config.yaml
n_layer: 16
d_model: 512
n_head: 8
n_kv_head: 8
head_dim: 64
d_mlp: 2048
vocab_size: 14254
activation: "tanh_gelu"
norm: "layernorm"
norm_place: "pre"
norm_eps: 1e-06
positions: "learned"
qk_norm: true
attn_scale: 0.191
bias: "all"
tie_embeddings: true
parallel_block: false
init: "normal"
init_std_qkv: 0.0223
init_std_o: 0.00394
init_std_up: 0.0223
init_std_down: 0.00394
optimizer: "muon_variant"
lr: 0.0125
lr_mult_qkv: 0.4
lr_mult_o: 0.825
lr_head: 0.00907
grad_clip: 0.5
warmup_steps: 63
schedule: "wsd"
decay_fraction: 0.395
decay_shape: "linear"
final_lr_fraction: 0.0
batch_tokens: 262144
seq_len: 1024
doc_mask: true
z_loss: 1e-05
train_tokens: 968200000
steps: 3694
dataset: "wikipedia_en"
MLP neurons of a small language model. Each row is named by its layer, matrix (down: output weights) and neuron, and shows model dimensions 357-420. Each number is 128 + 24 x the weight over its row's rms, rounded and kept within 0 to 255.
A block is one neuron, or neurons of one layer that tend to fire together. Before each block is what it responds to, as a language model described it from the Wikipedia text at the highest values.

Description: Pipe characters separating cells in wiki tables, mostly right after a number such as vote counts, appearances or years (645 |, 53 |, 1957 |).
L10.down388 [133 133 182  87 131 139 125 139 132 117 116 142 135 128 127 105 173 101 108 108 131 137 120 129 152 127 164 163 111 131  77 131 137 114 137 171 144  83 134 142 152 109 151 117 104  87  93 137 141 138 120 165 161 118 127  88 110 143 174 125 130  94 140 127]
L10.down851 [151 179 134 116 143 133 140 117 154 147 119 161 100 151 120 136 133 122 127 171 146 148 112 139 126 139 147 150 146 129 139  90 151  78 145 122  93 142 137 163 121 132 144 132  79 123 165 156 127 116 129 138 100 131 148 178 147 161 126 138 114 120  85 142]
L10.down862 [ 93  94 148 152 151 159 127 154 153 112 122 154 103 149 150  77 109 151 122 148  99 103 152 130 125 119 144 135  84 132 126 132 149 124 128 169 142 122 109  95 127 116 115 136 145 116 138 153 165 114 143 160 113 137 110 118  97 109 138 128 142 123 144 164]
L10.down1417 [116 134 146 140 127 142 139 117 163 146 163 108 144 116 167 136 139 119  88 174 115 102 159 119 120 130 147 157 153 124 130 144 101 152 105 113 120 133 124 105 113 102 113 127 120 158 147 124 129 121 148  61 123 151 136 166 120 150 127 121 140 124 106 103]
L10.down1547 [145 129 142 114 148 150 131 126 115 118 170  99 135 152  95 120 175 181 118 126 124 133 138 128 145 145 178 100 161 149  82 136 101 120 139 142 111 107 143 117 135 140 124 138 118 124 140 109 161 147 154  80 155 121 104 125 156  95  57 109 131 115 138 155]
L10.down1770 [109 133 122  79 114 138 126 148  85 124 126 132 156 138 129 140 161 149 116 138 152 127 114 143 147  96 106 130 129 147 123 137 141 114 143 116 128 124 135 134 123  76 146 145 102 122 113 118 109 111 134 103 116 137 126 132 114 107 101 146 166 116 206 155]
L10.down1779 [114  78 149 155 150 102 130 137 136 208 127 186 135 123 135 144 165 117  99 129 133 137 151  87  82 151 131 126 117 109 149 136 132 118 121 157 102 149 110 169 146 107 110 150 129 112 100 117 146 134 113 130 166 136 131 147 140 131 127 134 173  85 167 104]
L10.down1801 [166  98 173 133 130 136 144 140 123 143 150 128 156 122 138 112 163 148 163  96 131 140  99 138 101 184 125 130 109 148 127 138 117 139 154 128 138 104 153 145 133 156  87 137  84 127 105 136 118 130  95 147 156 170 141 102 153 112 141 146 129 119 111 134]

Description: First token or fragment of a surname right after a given name or initial in lists and credits, e.g. John C. Young, Travis Bark(er), Dan Evans.
L10.down325 [134 160 126 123 103 159 118 159 133 117 157 124 102 121 117 122 107 155 130 148 150 126 116 123 134 125 163 149  98 103 128  88 143 155 155 112 104 116  99 126  93 120  82 117 127 138 146  84 128 115 130 113 139 126 159 128 192 119 147 118 167  85  97 116]
L10.down641 [101 110 128 109  99 127 145 135 116 109 147 115 179 154 109 154 119 116 134  92 108  88 158 186 151 163 113 149 167 124 115 109 137 138  96 159 125  92 110 153 116 174 122 122 140 134 124 128 100 116 124 108  91 152 145 135  87 146 167 142 133 153 115 140]
L10.down686 [123 142 135 140 144 145 166 165 129 149 115 116 105 116 172 141 156 113 154 123 196 109 109 114 138 180  91 113 179 120 151 133 130 153 149 150 144  70 104 100 146 159 147 128 118 133  67 117 119 119 160 184 134 129 135 201 132 115 108 152 107 129  87  91]
L10.down827 [ 78 161 109 125 142 151 156 116  96 140 111 152  89 112 116  95  81 144 101 174 129 149 131 123 110 112 120  77 121 122 152 102 151 128  97  95 126 156 122 152 159 136 120 101 165 125 149 141 104 125 137  80 103 116 137 128 104 162 126 172  97 136 115 120]
L10.down1568 [120 144 121 125 168 133 153 141 126 118  73 132  94 162 161 133 150 164 146  83 112 101 144 142 124 123 137 131 107 131  96 146 111 124 132 149 124  96 111 153 110 135 145 155 114 125  86  82 157 103 108 144  94 115 114 144 139 103 134 100 130 117 133 143]
L10.down1775 [151 154 151 126 180 134 107 145  94 138 124 164 134 120 122 139 150 143  94 124 131 125 156 128 126 125 108 147 162 161 139 151  88 157 128 132 186  99  78 161 118 111 158 108  69 117 186 101 151 106 110 144 136 117  99 139 109 140 118 130 110 150 130 136]
L10.down1831 [133 131 148 138 117 163 107 137 138 136 143  94 127 119 167 119 135 110 145 107 134 163 112 147 126 125 142  79 146 127 104 172 165 155 143 188 157 160  99 149 122 101 144 174 105 146 111 167 111 156 132 133 146 129 152 156 157 135 200 133 137 176 138 158]
L10.down1959 [122 146 103 122  67  91  93  88 178  98 143 110 130  77 140 104 151 128 142 106 109 127 150 143 117 141 125 142  93 154 109 108 145 112 121 113 110 164 159 103 128 124 113 123 128 103 108 162 152 184 112 124 150 130 118 138 128  99  96 127 148 101 164 137]

Description: Prepositions right after verbs or nouns of movement, membership or removal, such as removed from, members of, called up to, added to; also the word piece "iv" inside words like Shivaji and motivates.
L4.down526 [140  85 138 121 105 160 141 123 104 134 168 148 125 151  82 164 129 123 173 105 103 162 144 138 165 133 130 129 142 129  72 113 119 113 130 124 148 123 135 112 134 153 135 145  60 141  83 117 163 129 159 123 118 118 113 108 137 130 165 117 126 157 152 135]

Description: Delimiters right after a number, mostly table pipes or semicolons between stat columns, e.g. 361 | 269, 14; 8, 12-20.
L7.down123 [104 124 147 127 147 133 112  85 141 117 114 145 147 103 126  93 155 118 162 141 105 204 102 117 101 155 116 128 107 150 142 118  76 157 149 100 166 149  82 136  75 112 129 158 127 111 103 126 111 139 110 162 151 181  91 120 147 152 105 116 118  89 120 128]
L7.down288 [127 138 144 110  89 150 124 130 144 107 155 152 153 139 157 108 133 113 100 137 133  96 121 142 117 111  73  92 104 105 121 156 157 122 150 144 128 105 144 105 111 180 117 137 154 127 150 129 147 107 144 143  97 132  89  74 172 143 136 149 115 132 150 103]
L7.down870 [122 113 100 172 104  85  97 135  80 130 174 168 129 140  97 118  93 122 143 153 158  92 139 121 148 104 144 156 162 115 168 148 128 128 153 112 113 153 138 135 147 108 135  80 134 139 165 145 121 141 100 118 105 121 132 119 145  86  88  89 152 143 111 150]
L7.down987 [137 129 142 152 110 136 115 122  74 183 172 147 132 142 124 132 148 172 116 146  95 134 112 142 171 113 125 185  97 114 158 130 113 116 140 102  94 140 175 135 152 111 145 171 148 174 108  93 116 188 135 135 158 128 132 119 128  81 110 150 117 139  85  93]
L7.down1279 [ 83 104 115 126 102  99  93 128 113 183 130 101 129  71  86 111 104  96 145 148 149 148  94 163 111 145 100 163  97  69  88 151 109 156 131 117 151 135 128 110 123 145  86 155 175 168 137 125  79 164 161 142 115 107  84 166 112 134 131 137 133 129 135 134]
L7.down1330 [167 138 110  96 143 101 104 125 150 138 122 127 136 132 136 115  97 115 146  89  90 175 120 152 142 103 177 133  85 103 128 124 115 123 114 140 168 122 124  99 108 114 114 103 150 183 111 106 109 109 135  91 105  94  95 146 128  97 129 132 118 126 135 132]
L7.down1456 [167 111  74 112  96 127 119 119 114 136 114 150 105 117 159 127  93 113 126 128  97 112  86  84 136 113  82 104 129  59 116 134 133 138  89 137 118 162 167 118 100 104 138 132 147 117 112 177 139 148 125 150 129 124 120 150 113 152 132 127 131 122 138 140]
L7.down1901 [121  92  93 108 143 106 137 139 128  73 114 144 114 107  88 120 131 152 124 100 105 139 152  77 130 120 130 120 133 111 146 169 118 117  83 101 157 165 165  94 124 126 134 107 137 157 125 137 113 114 138 146 166 169 136  94 154 159  99 116 121 134 132 157]

Description: Separators between cells in flattened tables, mostly pipe marks after names or numbers in sports stats, plus semicolons, commas, and slashes.
L7.down669 [164  76 144 156 159 114 130 113 130  90 188 161 146 107 112 150 106 181 114  88 144 109 140 142 126  95 117 111 117 164 146 134 138 128 111 119 123 131 147 135 134 138  96  70  73 141  96  79  98 130 100 125 144 143 130  88 116 137 107 109 128 109 122 112]
L7.down740 [123 130 100 122 117 126  94 144 161 154 126 135 108 137 130 150 137  99  97 111 114 145  89 110  97 132 145 145 131 128 146  92 125 141 148 156 120 149 124 138 109 163 110 127 125 124 150 143 109 152 134 104 104 146 158 128 128 105 122 151 139 162 124 129]
L7.down761 [149 116  79 140  95 136 134 145 131 101 132 167 143 111 167 118 155 110 128 121 137 151 128 151 150 131 164 177 147 177 114 103 147 133 137 139  99 160 148 112 115 155 153 114 125 163 120 106 110 132 153 151  77 115 132 129 157 116 176 166 142 144 115 118]
L7.down885 [153 149 151  98 152 174 146 137 114 112 138 136 125 113 116 121 185 158  59 127 142 142 128 113 130 127 119 121 132  90 113 116 103 160 130 125 112 146 156 148  93 132 147 111 144  93 102 151 133  94 136  93  87 170 154 102 105 133 142 121 117 139 131 127]
L7.down997 [ 98 100 141 152  93 169 114 175 127 128 124 129 113  94 119  70 172 146 159 125 129 123 112 172 133 166 157 149 101 125 132 157 133 143 161 137  99 164  86 101 107 102 144 155 108  79 142 130 143 147 117 123 128  90 163 140 102 111 152 123 163  60 129  92]
L7.down1055 [119  84 133 145 139 100 119 133 143 122  93  91 147 111 138 129 108 116 119  88 132 132 166 115 112 101 134 140  76 140 157 125 119 169  84 145 146 126 147 104 145 126 122 137 142 121 117 111 135  85 135 124 114 151  95 139 133 113 113 106 138 132 157 103]
L7.down1488 [156 114  78 103 151  91 102 119 134 141 125 151 143 102 128 125 124  83  95 173 135 131  99 131 132 135 133  72 126 136 156 150 124 118 125 139 137 129 104 143 171 134 147 130  98 119 171 155 131 132  87 108 153 155 148 148 117 113 102 151 149 128  86 108]
L7.down1622 [160 147 108 152 127 117 164 128 163 134 131 137 134 143 141 110 174 131 108 147 119  96 138 123 124 134 144 125 122 107 158 154 125 165 121 132 101 139 126 119 113  92 150 131 146 122 135 146 118 155 125 127 144 116 118 106 152  74 176 106 136 124 151 117]

Description: Tokens within a person's full name, usually word pieces or initials before the surname, as in Hein|rich, Constantin V., Sand|ra Bullock.
L7.down148 [120 141 106 113  93  90 124 151 135 131 134 197 130 135 155 117 135 123 143 120 148 134 158 179 154  96 107 142 150 127 116 142 101 104  99 125 112 166 132 139 173 143 125 133 140 125 125  96 102 140 137 135 136 134 142 159 110  80 111 111 132 104 143 128]
L7.down552 [123 120 134 181 119 119 146 141 118 182 139  94  88 117 137  79 153 155  91 131  84 152 104 144 106 140 118 163 121 143 185 116 102  97 142  93 134 149 161 121 152 163 118 169 155 143 156 147  91 152  79 122 159 149 144 143 113 102 166 154 160 143 113 158]
L7.down841 [ 70 120 145 161 132 124 132 137 172 117 158 119  70 137 152  96 145 136 121 128 138  80 139 113 136 125  98 101  87 127 113 148  95 118 127 148 135 135 130 139 101 124 122  99 146 163 124 130 127 137 137 153 101  89 158 126 108 123 107 137  99 159 143 138]
L7.down1061 [129 150 105 157 140 145 132 102  93  98 112 128 156 142 159 119 144 138 121 128 119 141 149 115 170 131 141 139  73 167 131 130 116  84 125 102 137 102 134 144 125 140 171 102 126 133 134 124 165 110 145 143  90 110 140 134 130 138 139 158 120 138 130 158]
L7.down1130 [120 141 119 123 153 124  98 126 155 130 143 142 166 136 146 118 161 154 142 107 139 138 119 137 155 154 150 141 100 167 118 159 112 122 151 133 136 145 121 137 136 125 125 115 131 155 122 123 172 137 137 151  74 141 183 118 134 138 116 161 133 128 155 146]
L7.down1137 [119 123 124 127 118 151 124 147 127 125 139 124 147  90 105 118  74 100 144 126 122 135 127 138 106 126 147 132 154 102 137 115 146 157  89 130 149 157 132 131  91 116 124 147 126 171 134 128 135 116 150 127 140 108 123 148 144 118  87 142 167  90 143  96]
L7.down1317 [118 128 125 122 122  74 118  97 162 126 164 109 112 119 139  95 146 104  98  95 134 135 130 153 203 124 111 124 112 143 103 169 105 123  92 154  77 164 131  94 151 139  81 102 145 151  98 116  98 136 116 155 119  93 139 135  86  95 101 145 152 139 153  98]
L7.down1463 [109 140 141  99 132 116 122 128 125 138 173 125 139 134 115 106 136  94 156  90 105 109 116 136 209 146 141 118 102 147 123 169 117 135 121 135 108 145 105 142 135 167 141 128 149 126  94  80  60 139 134 144  97  65 161 113 126 147 116 113 122 135 149  84]

Description: Middle or final subword pieces of proper names, mostly surnames, after a capitalized first piece, like Jag-ger, M-anning, Tom-ato-es, Vir-go.
L4.down1757 [124  89 137 135 131  97 160 127 131 180 151 135 150  95 154 134 142 138 109 161 128 122 113 119 180 112 146 132 110 158 102 149  97 149 138 122 110 171 130 143 114  97 112 128 153 126  84 126 115 142 118 130 164 159 145 124 115 134  83 130 160 124 117 140]

Description: Fires on several unrelated groups: "World" in World War and World Cup, semicolons after stadium names in football schedule tables, "areas" in research or region phrases, and spaces or digits inside years.
L4.down1786 [134 142 129 160 137 139 136 129 169 133 123 126  87 114 153 139 164 119 138 151 130 141 159 164 169 127  92 158 152 115 143 158  68 125 122 141 116 137 135 124 121 131  75  99 126 129 136 116 115 123 134 178 153 123 157 136 145 167  76 183 112 137 170 101]

Description: Pipes, spaces, semicolons and ISBN hyphens right after a number in stat tables and number lists, e.g. "+36 |", "11,423 |", "2788-7".
L4.down1499 [120 163 142 135 152 155 138  96 132 118 101 182 130  96 125 127 108 137 139 113 120 121 126 150 119  80 144 118 149 135 134 133  90 111 139 141 144 154 187 134 145  98 149  88 145 175 158 112 108 154 167 141 147  96 121 152  99 145 139 128 121 151 121  60]

Description: The 0 token right after a leading 2 in four-digit years of the 2000s, such as 2010, 2021, 2004, in dates, lifespans and tables.
L10.down418 [121 122 114 157 132 144 144 174 146 117  82 156 153 166 123 138 125 106 127 114 143 131 158 140 185 149 126  90 124 154 118  85  91 166 121 138 108 137  78 112 137 110 168 143 136 141 136 158 143  94 112 127 140 112 136 115 120 117 173 178 129 155 116 167]
L10.down995 [126 162 158 145 112 148 105 164 131  76  88 175 135 145 147 134  96 143 131 102 119 117  90 152 165 141 128 152 138 119 150 131 134 125 161 115 105 127 136 172 112 143 116 152 109 154 125 179 120 166 149 122 108  93 125 109 171 139 188 112  69 101 158 107]
L10.down998 [141 105 110 137 126  79 107 131 137 110  95  87 159  94 160 115 136 164 103 119 141 125 166 145 117 119 126 146 127 109  94 106  98 107 160 153 163 139 109 179 112 112  98 151 119 108 129 159 121 123 145 128  89 145 156  82 142  95 130 119 123 142 129 134]
L10.down1118 [141 127 137 157 153 171 120 116 137 139  85 139 167 147 125 111 128 113  81 150  94 172 152 135  82 123 126 109 141 102 156 144 108 136 189 102 148 106 142 134 141 182 141 124 163  85 113 103 154 164 137 157 172 121 106  66 116 116 144  77 170 147 108  95]
L10.down1234 [118 128 135 169 147 116 137 165 128 139 139 162 120  76 141 118 119 112  82 115 134 135 150 141 124 113 131 166 173 127 163 100 162 112 153 116 121 152 143 123 119 147  95 144 178 155 140 128 166 134 134 155  89 152 139 136 120 113 141 126 152 111 146 128]
L10.down1340 [128 134 105 127 134  92 118 155 120 107 148 134 163 146 124 152 135  90 120 155 133 171 173 139 175 134 138 102 140 115  99 144 107  86 150 105  62 120 128 124 104 114 129 146 122 140  99 127 125 157 147 173 146 148  97 106 156  90 113 148 148 157  61 121]
L10.down1423 [168 124  86  88 137 138 139  81 143 102 153 125 141 123 136 127 147 141 157 128 146 138 117 131 143 159 135 127 116 146 130 132 105 115 120 175 105 110 128 101 135 112 145 111 115 117 138 143 139 108 169 161 118 123 139 100 105 141 126 103 146 134 146 146]
L10.down1724 [159 159 144 109 116 116 140 113 145 162 109 128 160 151 131 145 168 169 113  97 148 139 131 103 104 121 129 153 127 129 118 144 134 106 151  75 129 148 145 154 148 169 118 124 109 106  98 105  77 135 111 188 114 127 155  92 139 108 163 116 128 146 156 114]

Description: Linking words (mostly of, also the, that, which) after role or group nouns, as in members of, director of, president of.
L7.down376 [114 111 101 125 130 132 132 128 134 133  86 162  93 136 112 132 108 110 161 162 132 135 133 140 122 152 148 146 106 135 116 163 132 157 143 163 146 126 144  96 102  96  93 159 103 107 133 116 183  95 131 146 156  94 123 105 124  86 134 138 120 158  96 179]
L7.down545 [124 126 122 104  86 135 124 153 131 116 106 116 137 115 132 129 108 169 150 123 111 151 109 105 153 109 156  98 173 140 124 137 102 134 116 155  80 151 109 114 104 186 128 102 115  88 100 141 111 146 132  84 139 106 133 121 147 106 102 119  93 121 105 158]
L7.down581 [130  89 150 130  73 152 155  87 117 167 139 119 158 143 112 127 134  91 128 119  33 143 134 101 130 153 172 114 154 116 106 135 142 183 183 166 138 133 101 152  96 164 164 123 135 126 122  82 133 124 113  85 143 126 153 148  89 116 141 111 115 120 103 128]
L7.down595 [142 136 122 118 153 135 165 129 169 152 139 115 114 139 131  90 187 103 101 139 110  93 157 133 143 132 195 141 137 124 129 124 130 113 118  88  91 120  99  92 147 142 126 159 167 106 142  92 141 124 105  67  84 111 125 116 131 154 133 157 163 132 117 127]
L7.down983 [131  99 108 119  77  99  76 134 102 102 102 116 108 159 113 105 120 107 118  80 115 174  64 163 137 101 128 118 132 155 115 118 114 197 148 116 130 138 113 121 134 141 108 139 129 169 117 145 124 121 125 108 123 103 162 114 166 158  98 125 120 136 134 117]
L7.down1143 [103 164 139  95 188  92 128 135 129 142 127 130 106 109 114  77 123 135 162 102 115 118 103 122 145  70 165  85 116 139 144 104 132 115 162 124 125 149 118 120 117 133 138 132 119 118 157 153 116 119 166 108  62 133 163 173 112 147 119 158 130 157 176 114]
L7.down1181 [108 110 131 163 160 143 141 156 143 120 106 156 105 137 120 108 181 117 174 113 131 173  82 142 139 135 130 141 154 142  96 125 146 104 124  75 153 103 134 124  95 119 130 165 130 107 108 145 124 155 149 134 113 133 126 140 173 117 106 115 142 150 122 161]
L7.down1352 [109 140 124 100 132 142 111 167 136 142 117 110 126 153 113 136 141 121 122 142 126 133 103 144  95 110 111 148 142 114 152  87 129 113  99 147 151 120 120 131 179 126 140 162 140  78 121 119 122  90  87 130 109 134 159  61 111 154 110 150 100 140 164 139]

Description: The second character of a number, mostly the 0 in years like 2005, 2014, 2017 after a leading 2 in headings, dates and tables.
L7.down72 [127  97 103 140 142 147 120 150 113 112 117 114 142 148 141  97 132 182 118 154 180 139 143 128 117 138 131  94 109 172 132 139 123 115 192  94 177  89 114 143 157 146 123  80 113 137 110 161 130 107 118 119 107 131  79 153 116 118 168 134 165 127 158 142]
L7.down230 [133 127 114 172 159 167 142 103 170 126 130 142 128 126 118 111  88 138 126 126 123 156 168 122 152 146 159 126 124 135  96 101  37 124 113 134 106 179 131 125 102 169 137 103 129 128 117 157 144 146 155 124 136 124 118 112 134 118 135 130 155 113  77 127]
L7.down750 [135 124 115 127 106 148 122  96 163 127 125 129 148 150 147 149 181 160  96 147 131 119 139 128 153 128 123 143 136 163 100 120  99 117 143 154  90 147 164 129 138 143 114 108 143 144 139 149  89  79 109 145 107 113 124 143 143 152 148 147 137 170 125  84]
L7.down1504 [164 128 126  88 104 134 160 140 146  96 123 178 161 130 145 124 140 126 138 147 110 129 176 145 126 144  74 110 135 107 145 151 134 131 163 166 137 112 143 138 139 138 132  95 138 133 104 149 104 159 135 127 143 127 146 159 117 160  99 150 142 142 143 166]
L7.down1546 [154 130 114 147 134 102 132 109 129 141 107 140 154 137  92 157 163 141 114 140  91  75 187 134 149 128 155 165 142 134 165 138 105  79 124 121  99 102 102 103 158 116 101  73 101 165 159 170 160 120  87 106 117 131 168 108 124 127 104 114 156 146  69 148]
L7.down1593 [126 114 149 150 143 147 130 102 127 125 156 166 116 143 123 144 124 150 125 102 173 142 142 123 135 158  80 117 117 122 112 140 100 164 122 110 148 116 140 120 138 126 125 111 175 128 160 148  79 113 131 157 137  96 111  84 118  95  92 127 126 168 147 127]
L7.down1799 [115 135  93 135 142 129  72 158 125 137 139 134 120 128 171 133 134 148  97 134 139  96 102 123 156 160 150 169 183 138 162 189 128 126 163 111 170 135 114 101 121 117 114 134 114 165 109  92  99 138 110 138 108 135 148 133 156 100 106 163 126 125 140  96]
L7.down1840 [136 116 108 150 127 132 149 115 102 130 150 139 165 134 118 109 119 150  99 147 122  96  90 143 116 100 133 123 102 124 141 162 155 109 173 132 164 113  87  80 144  89  96 118 133 124 141 103 104 123 158 147  86 147 136 116 175 123  60 103 182 167 126 102]

Description: Cell separators, numbers and semicolons near the end of a row in wiki tables or delimited data lists, such as the last pipe before a line break, 0, and 8–4.
L4.down1527 [140 112 120 145 146 134  89 151  96  95 121 141 153 139 108 121 171  88 121 100 119 136  97 135  98 155 137 157  99 159 128 147 132 115 109 119 117 114 170 133 124 159 148 123 128 133 145 108 124 122 143 139 156 137 147 142 125 130 147 105 116 116 123 119]

Description: Function words that open a modifier right after a noun phrase, mostly relative which/that and linking of/for/to, e.g. "an agency which", "Director of".
L10.down16 [108 132 126  75 124 138  85 150 150 139 154 182 106 123 178 147 162 124 125 129 161 109  88 114 100 113 127 109 132  85 101 123 124 132 103 166  86 110 158 136 117 113 131 169 114 148 115 109 143 141 109 105 111 129 181 150 136 165 132 125 115 129 139 148]
L10.down66 [168 129 139 136 115 105 117 127 158 105 146 102 136 102 119 125  95 129  95 100 126 134 122 145 158 125 123 132 154 161 156 107 112 151 176 131 146  77 126 129 140 134 121 147 124 143 126 132 145 177 133  90 124 112 113 130 107 166 108 164 131 139 150 154]
L10.down563 [155 102 136 146 105 104 149 141 125 143 109 141  85 129 101 110 165 133 122 219 123 134 137 121 126 155 152 140 122 110  88 130 110  65 115 118 101 108  99 196 123 123 153 170 134 113 132 156 120 118 104 145 125 151 128  55 116 139 129 151 149 130 132 156]
L10.down660 [131  79 148 177 140 125  90 143 143 155 133 154 138 125 158 162  86 142 152 125 116 168 165 117 182 126 106 173 138  85 161 162 133 150  98 121 112  94 104 125 113 118 149 153  90 146 131 109 139 146 149 123 125 120 154 100 174 143 135 127 139  90 138 122]
L10.down1274 [126 119 159 125  97  87 169  99 119 121 132 101 163 119 170 116 145 132 120 151 122 136 118 130 115 138 164 132 129  79 135 157  71 140  88 104 132 105 108 146 148 137 161 128 142 175 127 149 176 153 112 127  81 139 127 127  77 125 166 140  92  78 153  95]
L10.down1539 [141 144 142 152 174 186  83 141 140  90 136 148 150  82 151 128 105 177 163 169 148 107 119 155 177 116  65 117 124  98 158 137 115 174 156 123 123 162 105 159 139 130 143 115 170 121 136  96 128 155 160 169 155 121 130 126 133 138  95 126 138 110 117 138]
L10.down1647 [136 122  93 106 179 133 143 138 167 166 134 108  72 131 181  99 131 146 107 120 106 119 115 112 182 148 119 132  95 111  88 152 114 128 143 137  75  98  80 132 135 116 114 107 152 146  95  59 139 115 139 120 126 122 131 144 117 162 118 107 186 149 132 117]
L10.down1719 [136 163 162 104  75 125 162  98 111 108 124 143 146 127 105 132 137 132 172  88 160 121 137 149 157 105 146 117 159 125 133 106 137 119 144 112 168 124 107 143 140 144 138 121 144 150 177 157 111 139  83 162 121  98 100  80 134 110  80 143 149 132 141 166]

Description: Pipe separators in wiki-style tables, mostly the one closing a filled cell before an empty final cell, such as after Nominated or a role.
L10.down377 [111  98 147  98 154 166 148 145 102 128 128 164 126 135 142 111 153 109 100  97 179 144 142 104 144 123 135 133 128 148  82 133 138  69 100 100 124 175  98 158 141 108 140 139 116 134  84 142 154 166 115 126 134 115 133 148 116 131  92 118 139 106  81 102]
L10.down576 [132  97 126 148 131 164 120 131 102  91 114 137 151 150 129 156 123 156 128 129 169 132 139 157 145 107 135 174 102 156 101 126  83 134 131 112  70 135 105 149  96 131  96  96 145 172 127 109 134 132 164 152 152 158 141 139 107 112 136 160 121 145  87 107]
L10.down631 [ 98 132 123 108 143  69 105 102 125  91 150 118 137 117 143 131 122 117 113 162 125  71 146 133 174 137 130 129 177 148 153 176 122 130 176 128 122 133 123 107 134 147 166 142 105 122 131 130 149 143 107 144 168 145 157 175 150  80  95 116 151 122 140 112]
L10.down1051 [135 152 109 165 117 124 159 134 131 112 112 179 139 167 139 114 134 134 143 124 132 100 123 155 151 131 103 132 126 146 145 150 126 143 178 144 154 140 132 155 176 124 142 152 129 144  79 124 111 165 144 155 143 162 154 131 160 113 110 152 128  99 110 142]
L10.down1110 [ 65 129 141 105 119 119 146 155 145 120 141 131 125  78 148 125 124 136 113 118 108 101 136 122 138 121 107 130 146 165 146 124 105 175 131 137 113 119 107  96 110 135 138 135 126 138 134 134 117 139 138 134 141 119 132 134 119 135 119 105 120 141 162 154]
L10.down1372 [155 126 138 147 164 149 122 141 117 143 177  86 121  84 154 135 113 158 101 147 133 144 116 185 123  89 135 121 121 141 154 113 101 145 151 155 115 106 136 152  84 138  94 112 103 101 138 137 117 130 137 114 133 140 153 180 155 138 128 141  78 103 113 102]
L10.down1642 [138 138 123 132 130  94 137 126 144 141 117 143 126 116 108 120 145 153 110 123  86 100 138 139 127 149  68 100 167 145 116 133 134 160 122 135  79 163 148 135 136  99 116 113 148 195 144 145 141 155 101 151 114 129 149 129 156 111 124 125 113 165 135 134]
L10.down1962 [157 127  95 115 133 121 105 164  89 200 179 128 133 145 114 125 132 110 188 122 151 186 121 144  90  95 141  99 165 165 129 109 111 156 127 127 147 144  84 145 123 141 173 140 106 122  82  98 169 162 127 119 138 117 129 106 138 102 134 150 106 131 139 156]